From a checkpoint of a small transformer trained on Wikipedia.
Size: 25 layers, width 384, 6 heads of 64, MLP 1152 tanh GELU, 43.6M parameters.
Architecture: RMSNorm before each block, learned positions.
Training: a variant of Adam for these matrices, 5705 steps.
MLP neurons of a small language model. Each row is named by its layer, matrix (up: input weights) and neuron, and shows model dimensions 64-319. Each number is 500 + 50 x the weight over its row's rms, rounded and kept within 0 to 999. Numbers have three digits each.
Before each neuron's rows, "fires on" lists the tokens most often at its 100 highest values on Wikipedia text that the model never trained on.

fires on: "2", "D", "d", "ad", "3", "ud"
L21.up794:508543484470495448562449499497504535557479545473515481463611486499481479491487425491486518424571592527528529537423452469487575548507504459500550463499462442559482512541526494521492511614398477486444548540548476499506515466532530539533564455520525480450572459517550516494539549549416422473491453487480541533469438531490425436554498505547562611465447505509503460543442495532346521512548476437582489507505552499455483429573442536458514458543575514444635400476493452447445474451507489432446525554495472505471542570592490491516517425520447519434514461572602505530452464489441528465456461510548523478473510598527479551589456532441589466479540458524528505524526519494499428537430448451435535488538496435490498535491525452481510545433537618480515444518422459552424533538604545

fires on: " ", "2", "1", "0", "4", "3"
L17.up507:446558458519523498493460322488552480474490485468417639605508466442552388565412522512513485448507444506512561533497518530422432564424587469473450494508525481483529531557534437481489516491484560524589545655495602488476431487485516501490491575569559514500530478477513495517487412467513543407500459512529577453472582420500471471459530633478596461544476507435494447422517449514501541497434500557510466482556481543483467554526549514596501490446482584511428540597425426562450436502560485531473424540502528487480481493442508506567514518542576517537556425430480463467538478545512529413439477518417475499437509526469586512509479425483497562507453536516458514443504558510493453544543467596525520391519455541595526521503466418592507544482517471459543456391449496496545551583430544

fires on: ",", ".,", ".", " =", " a", "\n"
L22.up412:448451580546450519423508420389416525441431555532487513466518455491479508575437479588432508537459527531526599501459479651479466479435459496616470588509519383590461546464479526557566442566392497529539492466521532534498570526509512440538513511496502440459530479552513559512527561514427431535445558472537515565509469497493496489549502456544532490494483470558467543494465472467498542476566627487453465446416459522503488452539548460448513488507520512565508549538475531466475469474389502595507496481557421464537604447500490450545496546514509491432512523539552534546471500464645491542514450536599503498521512560529457552493422444476437473380493528535512471540513491532508476540516474504453470495426582463406487498462554496358477553495436509473529577467583391481457466450501555

fires on: " of", "s"
L17.up605:492496422458511611494487523500523553494499616613540495474545478499619473448575526538452434422472517524435455455515505495557618572635571504501458507514448554514430549482480520446576508515435462534469438568563533532430559546554426517481504474475419458506547557512493496515486511486477547474435499515417493491506441528529461506525534537470480524511421462494526585541435529501521493558489454535441499533390531500589493438541495493544511538641610507574515516604400538469503536536515534434473577519475439422486625560576590580436464522508468515542452444494416494569528442435517420498497541492468483491560495430478517527476520546576505472455525493491537546548509489438447546555557524469524510502539516538511596557599547567484470527585508456478415635505442553461457489451552539

fires on: "er", "s", "es", "ers", "ing", "'"
L17.up179:378476419513582547568394512490474575474566538468500486437468480551503485518534512504426484461551525508514447466494484504533529501520521524546495441496448436569335504416485536525518443527564403616464557492561469563447594462499482524488638463507408453585520511515510420378468495503418500473479531445488507514478498511448454415535507523441496498510450457467561566556553497460526414426543513462397522477531545459618498467433558406449494531642500378483552516522513528544565566523489510486461549487480415512474516538592458523571444469450495504503520461550467508535526371516491483475477563515500510506539502515398467527615582517439533441536522529538529456542449523476468575529509482477420463501558546537470466472537632492472524428498530592537434542514464506496354498514511515

fires on: " by", " Open", " v", " –", " vs", " against"
L10.up1147:512556526451472587510581528390473497480517536424499504518531615591480471590472568518478459626475487478487474512491591516645611623576520452546579502509523405523447594421456526436559470572490514526501433493548572467554499501502543497487517439522451458579563460548534518519478584465509355429372472509580509515496507388568561491500401478586501523488412535581445477454614492382519612410507518483492477549440493489454490510500534457503463570452559544476503487509458518410641502494595562467548558403483460493488491470461512459607551524513465568488493407524605589545503473530523491514526534589472473501551569514512478406460489580540500479489459458462499425517447505524412532448491501470427462529489467536424584495470562439612489437386445519460471538521489536513473520496517442

fires on: "g", " +", " G", " by", " v", " B"
L8.up844:525562454453474517496517527491437490522449558460519452536524574546521425485572518561515491572484421495463497586486569495601561443527511496478486576536483504480478543445440458514564510461438532580514490543601521550557520438592510513549528472522514485528637409481452477510543540406527480510482462515524539551552479527542464476524377530481530475530450469505481504479569488467488521490465531446558477484398482560484491497543508568502444475549489505571461525456568436391420471558530533490415593406508515492514495564517568541555545456523424574485558433508489525442424481457608556525502458529608548503525483517513412493553535503518563488485483546455449463564534549496431600516436436477490486595411430570417687477464533477485432594521491473472461511489408584495427511521451514

fires on: "\n", " (", " ", " |\n", " |", ":\n"
L10.up239:448536505569488477471565470408428511573581564552470516527500508597540483522605434500574537460563484538509548500497539543526526404501578459583539477524501475601461605535515446517451508488569470565394470517490410518483523420473605537441506529495455373473558473578694585491450415478548474522538494504440508563522509521482531497474505437510483563557441460507515499452556495503528517381529443443554572453514543558507540507479447506503555481467468493541478578513500455464483526560545545609425448466560503482487530450549488528511583622540531568476436474519448532533492378427444477495462512502559520479585538439463494548479460509522563441481565576528481427438434510520414448579349487487509480487505516479502502472446510474452437498574477665458474532504500518530529615500511461

fires on: " are", " were"
L10.up231:380476503443462478437508498513558455377434415465494510486548535548483488527522572541555534631585450534497652583502563523499523517517573433548550535521384484501476474535513490553495406526528490504427439474505368434514452577504580435488538497519483510507521499543592488431530523470458488503510449490562526549493430481566545486460502527500492481524467520553538483527548491343533522469560585533547485525493481526509461473428522404506490521499561449501497398494439472568533508511549492546575574558489451587545508472460494453472484405512461553503516494520511488480350529570479475503507592499551505485586572598551488498528457529485565480491591426549426501485504560509504448488553504467524440586517478539487538487512686496497579507380512505468552598526506542524519492467512407

fires on: "–", " ", "1", ","
L19.up403:529454507453494525489489506535483501502499530512473526528524453489592548574543584594586490451531482454468565581458507585542452417538500386422554515540389489498521521539509422567524406550504562481515556530529501516515533474528555466522444441510549557441453542492451564488634580496489471610546515433431517583533480510547497545465493421564461469534508499536552508485559416464511455514564596489489437449479524454511499526472619403418454609573463489537472495611496441375538515494468559488522469540532408404439582443413577524511459464453376406552476541486499558436484418451440395442566501565504564488500535487488537481457517575491528426458623473522499460447540483544535592442549495433522431573596454527426491476462584493499498459575438540545473539497515442477512521544427521

fires on: "1", "-", "on", "–", "ow", "9"
L20.up1033:473449474436392578553406513500496539548400504536567481520443413559634462546511523503520535515455523479433516475548540541572458475402447393571569524484460528523513500523486463488532544529550460534477440515504491594496528496472465453515568548546546590569523543451599576506504617517537530559529544555455533493475547575481515549520473427485544466645353456459526448445517470403613546481442517451511570504354434520529424444534476538382491461554532483523509452445470512501480548521411490523514514483446452503487446582550451432507587459458518438426536519523492489613447485442466548575601503529545499513526478551469498438527512437565519513452525562526428464435373486483601519550498389543522510564480524537483492432470535556492517516494589531549503480578557497531415501438494476

fires on: "5", ",", "3", " and", "4", "0"
L17.up844:462457523545486441521436488538455482430485530517504477451433450489517521518555484495474456500597498458524534583489430585479524479582487433616453530508517495495517499479422573529622514530482516513501585452662394504511484547486545441422479544542524441521464506520478455486527443409453510517574459482577532457476472498538464546521446429508494518519568494513556534654493462495342522411560479514615521516521480549539454569508485479576481557550459466494546550482447508501453553500466494591492482442538405574484514395536540525495670448477472499476512500475543456472442506553423496491534479526526573527563548551466550496496509521541560496503514384591565517482526499542496505450371526529435513571468500499502562433536436484473510529487543496470493537488528494631496514452519534

fires on: "'s", " F", " M", " S", " An", " Ter"
L20.up1128:433481423524452509435539481558529455531472536521540622478373480419487414513436450605561528515555544540427564525467539497526482464509524446524488507444497540576463562541515484512460507501527434529548552565548500460577540537400712478491528521518471480466419543486673494507472515514521457508490535530513541530555511462477475467536457405532468577525489528515560403641534492484562551471527544439541467498485469440498512509528359467501529550450592498519536464425582530441509586502480509481575509487518533563517417499558573517525479408438471577444526539542550495571396514480483425483547504456488452516470480506383483500518479505532612499526495461585470465432511369525575556459524462510457445454482504515529470447428493474464572514497472468426565494482517547544382552481525519

fires on: "L", "3", "d", "-d", "l"
L20.up304:536424478517491494541481536499463604484522477496515530447454525489481492507456498465474431337499510503434536521399469508594547527476540549515473441531470485554513439413525495491529395510491495593417537459465434483504528479417527504439565423526460514516627497552583475537441586451504518463608501506506512426530534532506583522541453472563490578515454508514461531591509511508488412497575523425481425496590628476476461412451544498459549507547511474529518466554387429455496544549501532521440470470458540523486558564560496483528537410409421534536409510476537503511459510514502541579583476447591505498488496519572558457574516521390576518469640452492483509490526485523436452473412488491492470456482513504418508560471546524484588503481568507535502501530486421477483484575536547

fires on: " ", "0", "2", "1", "9"
L17.up878:551527480600442499539513417556620522494541462484451641523488445508457439489469522490519542431581502374523435489532521496478507561470474470459446481434589434515522431572553397464410571484501638517511536564463587508448504466444506508504473593536480532477553504501505502513491489505571485427530479537491570493495549444575441589417467629497599485475555524532532453463540485590520562509459520604531426488538482618479507522433536513629460445425465561516491535497457370510460430526585491503536528548571491487463514540415437593517459486497487515516613438371499479503524492540520528464431489434491481504458539568476493515549533437462526551515458533552424521492511526474543336458533494572582534516526421453568476539517463453509514454482486473506515479425477510539581506540423485

fires on: " Gr", " are", " was", " been", " m", "m"
L8.up242:397516500547527406413489479495507566494475487494502540530460462484529492487455448510482515534582596402488499522499583507474454572470585500535545538491427603580503500556599511472493484481485491590529508514604380462521481475507551555409554578522483400480457481425578512556527498458478515456461502493472530501460509473486469554525440444515497562548576529523563511513525468441506513632517476504550513480489496535528501470438468383515571616485514489503453445531547492548538553542460590519564486553523500590528506547481491454521550432405412568564396499521505504476397469512421527505533552433557485463500509566525503484501451512624619493485513479548490478533523571567477410507435423495436500597454516529480490489532509515471496495472485516430534517548480552524449549462566452

fires on: " (", "==", " the", " former", " |", " =\n\n"
L8.up277:487565569599478515515464492507484520473432505450447540504425418431573398581483396530486491522572562461474512512443524584487491480487475459570484504489578413531472601500427530509490448491446559563497500367525488439548472502384567471515483522526468576519532493506517607570548505479500450559522461380535501503465551498485498465501461482559569590538448503475510501477452404533494528480475470524573533491472467490532473488519557483529519365458430481471456500534439478496440521452525498480522456503496457584488439468438501500485510489488489524506569463483525454443476511527465554560514470525471492485528579547419355548597478505513545422476512442593418489529499579573437503485431453502501387531484554427571563473554556391504537491429475478472520550443491547614476546476468510

fires on: "==", ".", ").", " to"
L10.up958:527530522445455438464380467533471442531547461492491493536489486473516532521479507520450498559534509527524404443475414627517548504591478433586543483500496537537432546450396419571513405562454504503616464480515544489520553530410534463513526401520476380516476550542500451513631433389390533506580403474512505555639526478500424464542549578472490568537418496507566477546520487526503493626527473505607428480545394485532481518488543451527505502422522491554497502409484542471537597449506513513493582472522364461625516493467493492527498539522469514631516428513578514482469504473480494507498493490537465524494488558516512452533498554568566493496522393568453535444478503497471493420482472510464516494493509519477478459449549485523462464459582469523553513559494549534451518471518488

fires on: " |", ";", "|"
L10.up937:432439470509523494496526412497374457576485544591488509554423518559524519494531549503459558467523545542481576542523509573560454487566531441598514550505494521551443558509536450560466484469567490531474451509573463548460589501496630522524488520484492400480490488524567515516542507466512557496474518504405545547444591541480484484450506470544481477547453331558515632392464498458387571463527371511594574444524550523569468451499459432510407473436499473532482481492521427485508530537531571557471475475535470525511534455553566466544595544554498536522493476513468472509458425518471504508463540460556544453570452529547511461490480516531529486486651515508471443449458513540476425504316493488459520466544591500487523469487478477460440587542537510442472561537458536560459625560482511

fires on: "0", " ", ".", "3"
L22.up595:482545586539474502515424537513491493492480475464537462466545507498437500583581421444455554477480475500464489597474468515564485509517519443525482476550543444479482416452393655532527518620553556514375498419581366557500521504521605448468493504529453514510472362507446481580513509484503478571596427425511465541583484477510489525499557446508531467505514515549480488542564551508395511547475514546519546514490525583527483464569518502544540569508537473532460533481368534524470553463435427607501618425486495533510508319498524560471514482414533446405480547420512485530469454570411411512529558451477577531513458564455488504559487589496503507561481469451440399456457470454442486508512455514486439506403568551495576525461509476489545467547488538609467493399519491593477597533600553

fires on: " ", "0", "1"
L17.up184:527377486596546455458536516479381594520506518494464488453547546522542584513478478525464563552455506556555508500552481492520533541505565429493523450482496442536538477359495548562536406588469468599518473454531407507481538531492484520471500502449452507465457367563503452457510491435499529566456523372468439492481485600459520502454519478577507544542403464576412465435504451452412398506457579520519576601493456487524533420385455467387526578542512454515516443503503558510536610507512460508443515410543449570521563436571495502472544542534487543578448523555508509446429547470555477613477522505534511435558471509478478480473459581572522396434512483461522500532353490488484532516438429479394474530512525546494559416492587472442460510484452594502482537553481474469506530479531487

fires on: "2", "1", "0", "3", "7", "9"
L22.up163:487395485506554444580489486499545506525496535523501521467431527583464497453439455531471481540483521421543474508506506520544643501512549472548613421402520511471496539450558505509587418598473424422489591454616447518464481446500550555483536552540516445453462482504517563408528560552496499440514507514619542474535471519494460458518531504516521473503518394546403562489560408502324484487528553522507511512520408535516463434572550578386541529564447466420524508463548515484459525460482525558548447461511497501515505471578469496490530581512481500585519462496458611604483483467521489396558496542561496401456524572507447513530453540479470480512497447427486527533522539480546513396468425458493499636476526565452467475524529554442573540548518599451461596527422445598435640589457561

fires on: "1", "2", "f", "3"
L20.up192:496509510505463521548557545454464624451454547545525512413536368521552499483445508624514518421539567522451551544483468563547543454498522467481470471562621596465478449564521524568493515578475544507482553424583434534550500501540500448516564339535571465572413546499481521515567647484379476558572571471525534512498475483487453422454525520469532509528481498528444535501433463445408437474479573503500623574515459460492502416445533533508514428496501510409541492480495434421524543528537523510518428586469501477450462496543597451452444517485438533399517521524545538511409504494549507463541460470535514556596580553517449477562504452502574507443534539471453528532484470498541521486446520462536472529624508529398549629518534525546569539418637537464523515592519487509450512523442530

fires on: " and", ",", " or", "ly", " most"
L17.up681:492566492484440607397563452467466547420484460472500478509502466524515547560539465482473554478548595406505536437580563552468511500481522443581572388565456500599506536489363545549582464525528455521519638438448439495507447525518492385458504480525394499428476497469585491569495480491390502535548502470510544585444450489501432518552453534432488513507512468548512447497601472441474431540441512476435494508441525333575496476490565471502549456535487496516488387501460473495563510529419481536507443421516450486567512421443457490521528487436486571534412557495440493552421478446537401471583437556563602460561563494495551476498537560594568484461566449504476423425455461516526582497481505490517414500527506453466429544436546491444534469491582524430484491595437442572471541541512488

fires on: " of", ".\n\n", " a", " l", " public", ".\"\n\n"
L19.up211:530521420467399549522566536451513480455514484509614475401445463480514521503517439562499527514489471466437421517411532530544451471486458513552499414498458486556466491484506546482515480573494423554468537488613465459550553545518494523507474514510404458435476528471564406473536500527540563520500389440524472515585500471456484488518502356565461529514499543509487552576494428474532577491542573460426438508540451451503512492458527477445597552480497439456524499422458489542531415517342493520516532448458515459449460521712589498596490446529528482519440501467520438516501468519483465499513459482444560383435594436533534552555534463616489433485478494472538526550474550580503498524532445457482527477473503562506495479424536426519536465510494515400483509524439546538506531552504595

fires on: "1", "0", "6", "2", "9"
L17.up206:554551445476533550467417497528424475347413464424432582495575507487558463469500454495500441499467449459462472529493539603563570435470508414592493495586479481519512562481502462541402509513574524471443510421410472521480472487549579472446496515552485476454538529464584475469461502504582460531491505476491568508597537538550521449493453488522500390496443457560476546491551363450502545437518514352488513482566534484528509470468524501558524503484532506378487520499541501488446552507499466496512553449449432408475511479497449430520446515505421528482538493494442541592466441511434504395466456588514528488475474473493429529497461502569510470464499481418492533586489557561390570500441367451508441517534467538520604496490675463539489461521466546494493507536459450489546483500495562

fires on: " ", "=="
L21.up3:472500488490489520556554508486461449457486652556441477523484446507464518541608500511476516444447517479442494489512513513543493568484429580531523512544583509521514489577473429545498439447528442423504524463554511496475465528602436457543537475520475531522512567508438519514439519563500423484547581470473521480433638577592553433453408550538484496571531517509502498512414495389476420461555455494517498513539531515527536523506531470512451508518424434487627558511482496339518634438572478370486495504403533492455508482500452503505382462500481560451582536497589496503473509535397489451445437517446503501517466478501464511530464479357482557406534404551406532465451494518486532492540529516516487467530489443412549400533497401524543489448402535451539437399516411549508535490458503

fires on: " ", "–", "9", "0"
L20.up18:569519432468480520480476494360465522549555444520484430418500463499495468491581441494550652530496513509504531518399506588436377457446556500541529536505512530541523481509451453518590503445496509555481471513501467430497515416548522500461519494532400427481481530549446484579498515519481475533492543411492499491347567557442560508535533446445487524484550549487468508443478432407577415454550467548520499478504479515509542510487529415418540548488488509545502605537529469449613467579505569434563537571508501439405575504405499513543521546497524434527509447479531500472469436516407377542559478557468573463492569562427427558528542468415501475493599567523386380508508620490533500591482474424474495451402468540511500409351497462455472485511435545525454555475530489518518496445477513

fires on: "2", ".", "4", "5", "8", "9"
L21.up328:498578456622456431505460467500486417476504436491388562578434504526528380545374443511570535456535442402568454447489631491418535573537600493550481529485535389523561448441498383423459511484491505532499502494446553440592503490560593502496501446591473512499508495543562443549559495521472596462556507499580552573467584454524501588565371578447489492518492546494520465494544321486556562478511476523493435509465600526510455496497496519633519501438491546511512491528434506446473543526525466513487580528429482424505477429504457521510434512583499593546498442469463514599508457603499455366484492505507474432465515488586607447482509494592489560507486595551503510499509519470472478511524511507518534482474430543553500488502442401554500557522477502501464389524445523496544465561535461

fires on: ",", " and", "'s", "ly"
L17.up699:472440499454497511435434510535494447451550547321603436536600437523519557563488416383447485432516590424507493502492544513564606486501511481620525413540378470534464535452416496506559489513531488523498598478513516448491514550419532467466500335511488501535480452536528475510516475446427429526539486448656505517558443434543463570510452513495461506459519505524511512555500472494489382502492447473492428478545541538539507500474499505486564552492553439429529545508434484467453529541512438396578469461483513529549494444475474620469524483522527556493501542476553537528494509610397374441522541552567585443499623515542536576543512529504503467455561439550527407448485491458474562458538549457398417498483519441544511549400530508458571522490498535433526542480502448660483487520513470

fires on: "|", " |"
L10.up1005:644476499552430497553508464495421431514483513563475509539467487560523502541567502521480495469548528556470535527530448553549440421575541535496513522516520499578421593479471484561433473544602589485523441504529398631518618533500633503524505577489513469381543464565591550469519582460492486569454496512409549533498572594420537530447508497522497499532504499537560586436521516442495476420504407439595472505574568546521483476500455458540341494452449416493493508463495429501530492542573526554420461483503488563459543549550468388423524537522468537518530494545406513477488497565480515500432506463482497483594539491511529609483460575585542459499571499494517433494503464623492401494449488474484507572535565452511456485508436458409470516488472489501461540551426504511471512554498494

fires on: " S", " St", "1", ",\n\n", " O", " season"
L20.up230:594599458452453458575512490471467453562461526432488481438497417475508577537489443488463507497456528432505511512514541507440523479396549540523543454548536451425509500499495477406458481542448486532544522458506511510533572670568481459440501518503448579474531481511416557590607543438482544573548425535530462530476508481578494384510461475582454546554462442507464503501522507540492484482481552537533449457491460490565472534512502448457598478501455492476564478629470476570473512525435527581513486440524534502514457534516452472468497527437439442573481589523405490512377436590509485467458539506474458446466398485560503504506495410532470548506481491463433440518515475533480542511502509464432506486501484515510537565480625510448451437477496437527559569584411499513547526503419556

fires on: "'s", ".", ",", "|", " |", " to"
L21.up779:537421478546495496432475420535434508461486510536485589473498511467541480492444476516464473495456455513518431572512476666524564506604504432454489519494485431488359517459482529518445414479495565510477500450523584450577570536472532545537618470497569487487528462611556561505538527380497534501496561478530551602559542474461456478503479538531521542448477409532512583454484503497415458568527512518552517516515493519478342484504530490437438494539488436464489493544335617441418512453486459429470491463508460531640446492508437517541527552528510556455580498531505407475548454440521449513472544515486517541552587472489493439565598514528497560518496457534539483459412506525493562501468407482504417555469553497496525418481454511412493477424555592448526573469487464512403451500477426

fires on: "."
L21.up576:467470549540451537448491445475534485444486509513507500440560489413485519493449425551462493581533523507441431586418424603509535368533475402550540512471441437534461477612527441487449418595516523531472472542566554441474584539518486557584477500526473459523484530564463559503579556542407485578466466481571578590542615498479371509608474479501549550520447475580571477511469504480462542591488580462497508487540451560522474362502539438463543476499574448467491485492461483493513525475461446476516496518495415492585491453480534464641440469520463471494556462563556485463479516413530485491462543503557448469570500432476482495512524488498476455454495392565524531508407488503538396523473480422474487573561579548482464448423472476465514479439523608530511528509564383444455503498561530

fires on: " N", ".", " L", " ca", "R", " "
L20.up958:488543502502427449380580490482445519483510559424544494545521602455490554511553449466490483419537463504427390486452428555501534348516441513548485449573476472426515432504455495470484433471573415540512476453589445523495542533587512515438502514530505489465470421470491498473512535504516486495520557479580499510497470513506548433583544543565570516504478552491494501485458463481362535530606636360522433566530470517490516523568479454475560576539565490440526478464421585470512520556416525479483478478505519515622452470533470524468548539516534553473485494429414427463490508454408547502487568506569659523537496443515455530472424505419482458493602391542424456496468553512482521546539438430474368511494551430534506492389548470458525505534484488484414554456506487533511535493602495

fires on: " of", " a", " as", " for", ","
L17.up224:513500540523462507492511486554472568503536515466549450495393480456496460582543500517524488517538520466566514518504475549534468535521451485589514463493322411508514434440404558457561496448519414513483502501573464491547501549457584489400504473487422360532473483555501491473559432461431530506598564469426517433460496466513473551556464457499485546478528521555572583516497496508460491533586477421519467500544563405482521539468552491455528590520479437526536527470480518528489565529460473444578570545542437493475500458583639422545489435524458609509443498487491554468531461569428491505562434535491512467547519492452428539508424595544469489511606533489643544563566566579475542515486529498536497478479542552406492509589547498440507537425441530418399523495506438503483488503562543

fires on: ".", "9", "5", "8"
L21.up159:480538503547544475501475441515568485499556533504576529494502489557577556531449464491495496466567509506477460427463454618579440484475427597456485515513487505541545584512472457541499551494524491511454524482556532472479540531455461411454459562474437456572574518542446473549512492490403499528477493404537633547486531504540463494594464376563432529513467363627475463530517498515465561567509528370527452441536459506621486423528537525586493465461546479511464495535476556466467587566525451512412502603582434406467539454477510391587439431545472480501566476522569488440472573522464521441409510486524470487534456517518497492595500528537518418470585513552462443483444513496493476481539514500539513599514554572498556486478477488496509524404522504494472478553568468567413513507498494

fires on: " |", "\n"
L10.up1002:449500462576393447479455486444408479553480546531500502511514587511543513486538454517546473508519488458439588488500463561482419525482594518642509560496507513592446579522413519473476486519434412538498485530572410602417573396514598494423463491500484457480547455599568529497454528457486465467504446511439534566440560572554466606490399431490517489527412423506508624478506487485530478487559480477536562430435554544548462485556443401531456482460485475504496541526478494528577547531506529567494476457543459481532487465561532437614502573562475564522500499516505557513433527442461541512526607462619546509582435529434485474520489492541570470469629517522417503445480491523567464450352489480474370506500512489431577460528516473500448476535484555443557572492408534538510560506477580

fires on: "0", " ", " ("
L20.up973:574472452472509529525426511475484513482513559446538516468530467546674501509504474541542423486478518530485636435335412504469447493397416521425459481505460465527460551490550513530550483418558524547463521424424485390526512471463551472473527474554420538510455543497486400553463543502490471426568582469505494506439532467391548489504526405483473496603501510531334527489507497483541367413537536494520512463484496510486531477489493379436422574532506523499526460596478478484578519505568486500426511544438457438477552444443477494577479485469504446466522505488558457513579507508482442466553439548497536530481560521562499489513522487445476534444496489509458486454459574518499495513522394540471474547500524492562517478460527488491504410469429520489538558534481474518548478495538489

fires on: " and", ".", ",", "ly", " the", " while"
L21.up362:540519403577505364433463524512481574502553592470573502509478536461461517566510464494424510492457539498461529480460483635560523493488630441537494503496350544467520468490438458619504459544444550479480454443550529484515562526424511439475474470490543487525529481492570446510635528466439488565541491416623478517561541457552394564507426526556464531502446485553537498547570485530395505517481493533571444428551442423474501505573497502491505498571543488521516481483452438516514493499510520478480457455490511510543586464533461418514523416505480470591480531596438462437492489521518448420509451633491508417512523518461570498578512583547462513525482547543502504543466595561486548428546568459515474488527490442542550460457597547472535474513504535439533528491560474475472450532503561

fires on: " ", " M"
L20.up484:497489422582509496464545529517490467477511477528426554614509471522499543533495527530617507545436567482488487558492489530510460543485520504489548468554438512592496553483442547523404555508522417495482584422512487534601524570497516501511528472518481488612533447491574426451509514543494549486580508463422524474434539531527590506464471520540410482509548485475538462522463467447501437515582601435528537496454542552424522513429446513488434472585453488496483431482495521474525501474589452493477576499570532590490448452496499481554471457530523501437553493524505517506453337509432528496455434477551492543519444504448504524560447422515490453495419489576411492443502440524554594501512539497454441457536513570502514468478627419486599532524463536484528387471520495496453510496547499

fires on: " ", "1", "6", "-", "7", "5"
L17.up733:506477495496603504484470499474371522512385488422568516475543577454549507490467433473480552450487443494520555454497486571526509528521550487527437447504508590447520544446529544401523423553546488449477514396575479561416473445518557519419519452512486508520497472480473483453409477471491517498570508504533568535481483623455492527463503516447538421465544469567509523447437476378473572538623493509494506387467475515469517484555607560480492635437566515471567542513557512400415584501546477546534552583453429441505499457510426400520472487475423461567514501467498518602431496533558478476487564584468553525520366467553545541555482541536475559408536506447475502582480578420410529496486462456526493503500488563527570582493587495507484560421421538518513466484514477396495503512434460

fires on: " |", " the", "1", "8", "ester", " Heat"
L8.up1044:492563517481498474567471501458444506558448478485478556520546420445542412515471439468465507503585502427466474585382451551481510518447442463536529441451501469563486574545438481509399451480484580471383498468507479478485513480419468465498375490512404461519488466450486513520482583481517463579536524384523500509441563516440507532534402561569548578473427484512511494521557434490518526491442574427587564501471415555479484582511528508515560438444503497541475546508468500520463613501488395498440491517547427565443447529450484506531493509482525575434547478476623489473436501573490569512508498492539458507548535495419426550556494516572506467507503473545349476553527584560402407513428540529524402561537558434505481481478518395507500444498473512531555550521501448578531532502424541

fires on: ".", "5", "0", "4"
L22.up101:432499553535490525481377500530474521436508569427516435485461494481449487557479492461498484594444520526490527585521436593531538541537516384486462563465520453527481444484421523514583491594523518422360535484505460532483512496467578378473461508520492600484457489372482456599494523474514492611610464467553485512548470542425482526528431445512498534536506499492542487529521516500439540437488499458485545530490538452520496496551508482492510605538526501480518575437333565575484458471441505534462568412504486580518477481478506547545590498404522493425521541476462585506467441506461414500529533630582486519508457520457486471564562519474481504511483427512449411520419592510521456501427448542496454524486524477516591489485496495460539422563531534516498526473520391589504559467490505

fires on: "s", "–", " (", "-", " on", " in"
L17.up932:450458437582500562544490538422466445489461562516523478406549519514505445492435406548463456495489598467436482427454572547500468512608447460510467569563439446500350574433526512423491449457567473606428514422576484417470673530540460525461489494552493455547539529478546536509520453500507482477443426523515500546433442526563485445526597489557514492478463480460472603487549491523475476466516515525562561539485472375498506498521415388486596536520512508464517427493409517401470608542493528497596565556460439436599578506543509565455489497489389520472401476472471457516462413509476443446543487421560512458522467512504507528584521507485487426525574461464490469465448480447565533497546543470528528511408551456544542478533512493522551480499557542507381579510459479465377517566507521

fires on: ".", "–", ","
L21.up935:491456548465503487466366425473470497472521571420602482408514474431462515579416436525425506549436570454430499452508556595499537494544470417475498603521469365474412477509537420448503407503508442467481490495506540430511518500483557526511520517499482442544470474409521561535504474509425458513473529442521489526476564576432455542573554465507557582562476489503428523557528474495490556475531532486429467481420458436647473472427456481494526527485620512490488421495532485496417508511475475444556603494488414551522474535561504494549494538457484480488510546480454460531478452514590545491481469496598523465517487522472522499507620603608508570470526460503453385446415526405559484462462448510505493559462519608504459425542495474515480393521578554459561520545528488510423495426519568

fires on: "–", "r", ":", "9", "+"
L19.up950:496460488544378523465435488448478575480477469456509490569444467463495376552545555508457393559425527466491534543615491479497538512537472454562464557492480490538455482577481471456504529516533424451478475395528476500531512535481470530511550527522449565535511531433477498533513553517505421622434514517490529536451482481422498573536483502469469465583442454436500553534490577475528513501439423500525477512442483519583379467442463566513391557526566554595515408463616573490442515507468516457491453533412540481555557546532483461476538541505513516511513505495586551529518452458497598559453523506539520493554434497597517446527471521555539513426510496576497469456486536439579509516526461509571495452442500493498581512621510510423515435478566614495521436523523417529460498456419488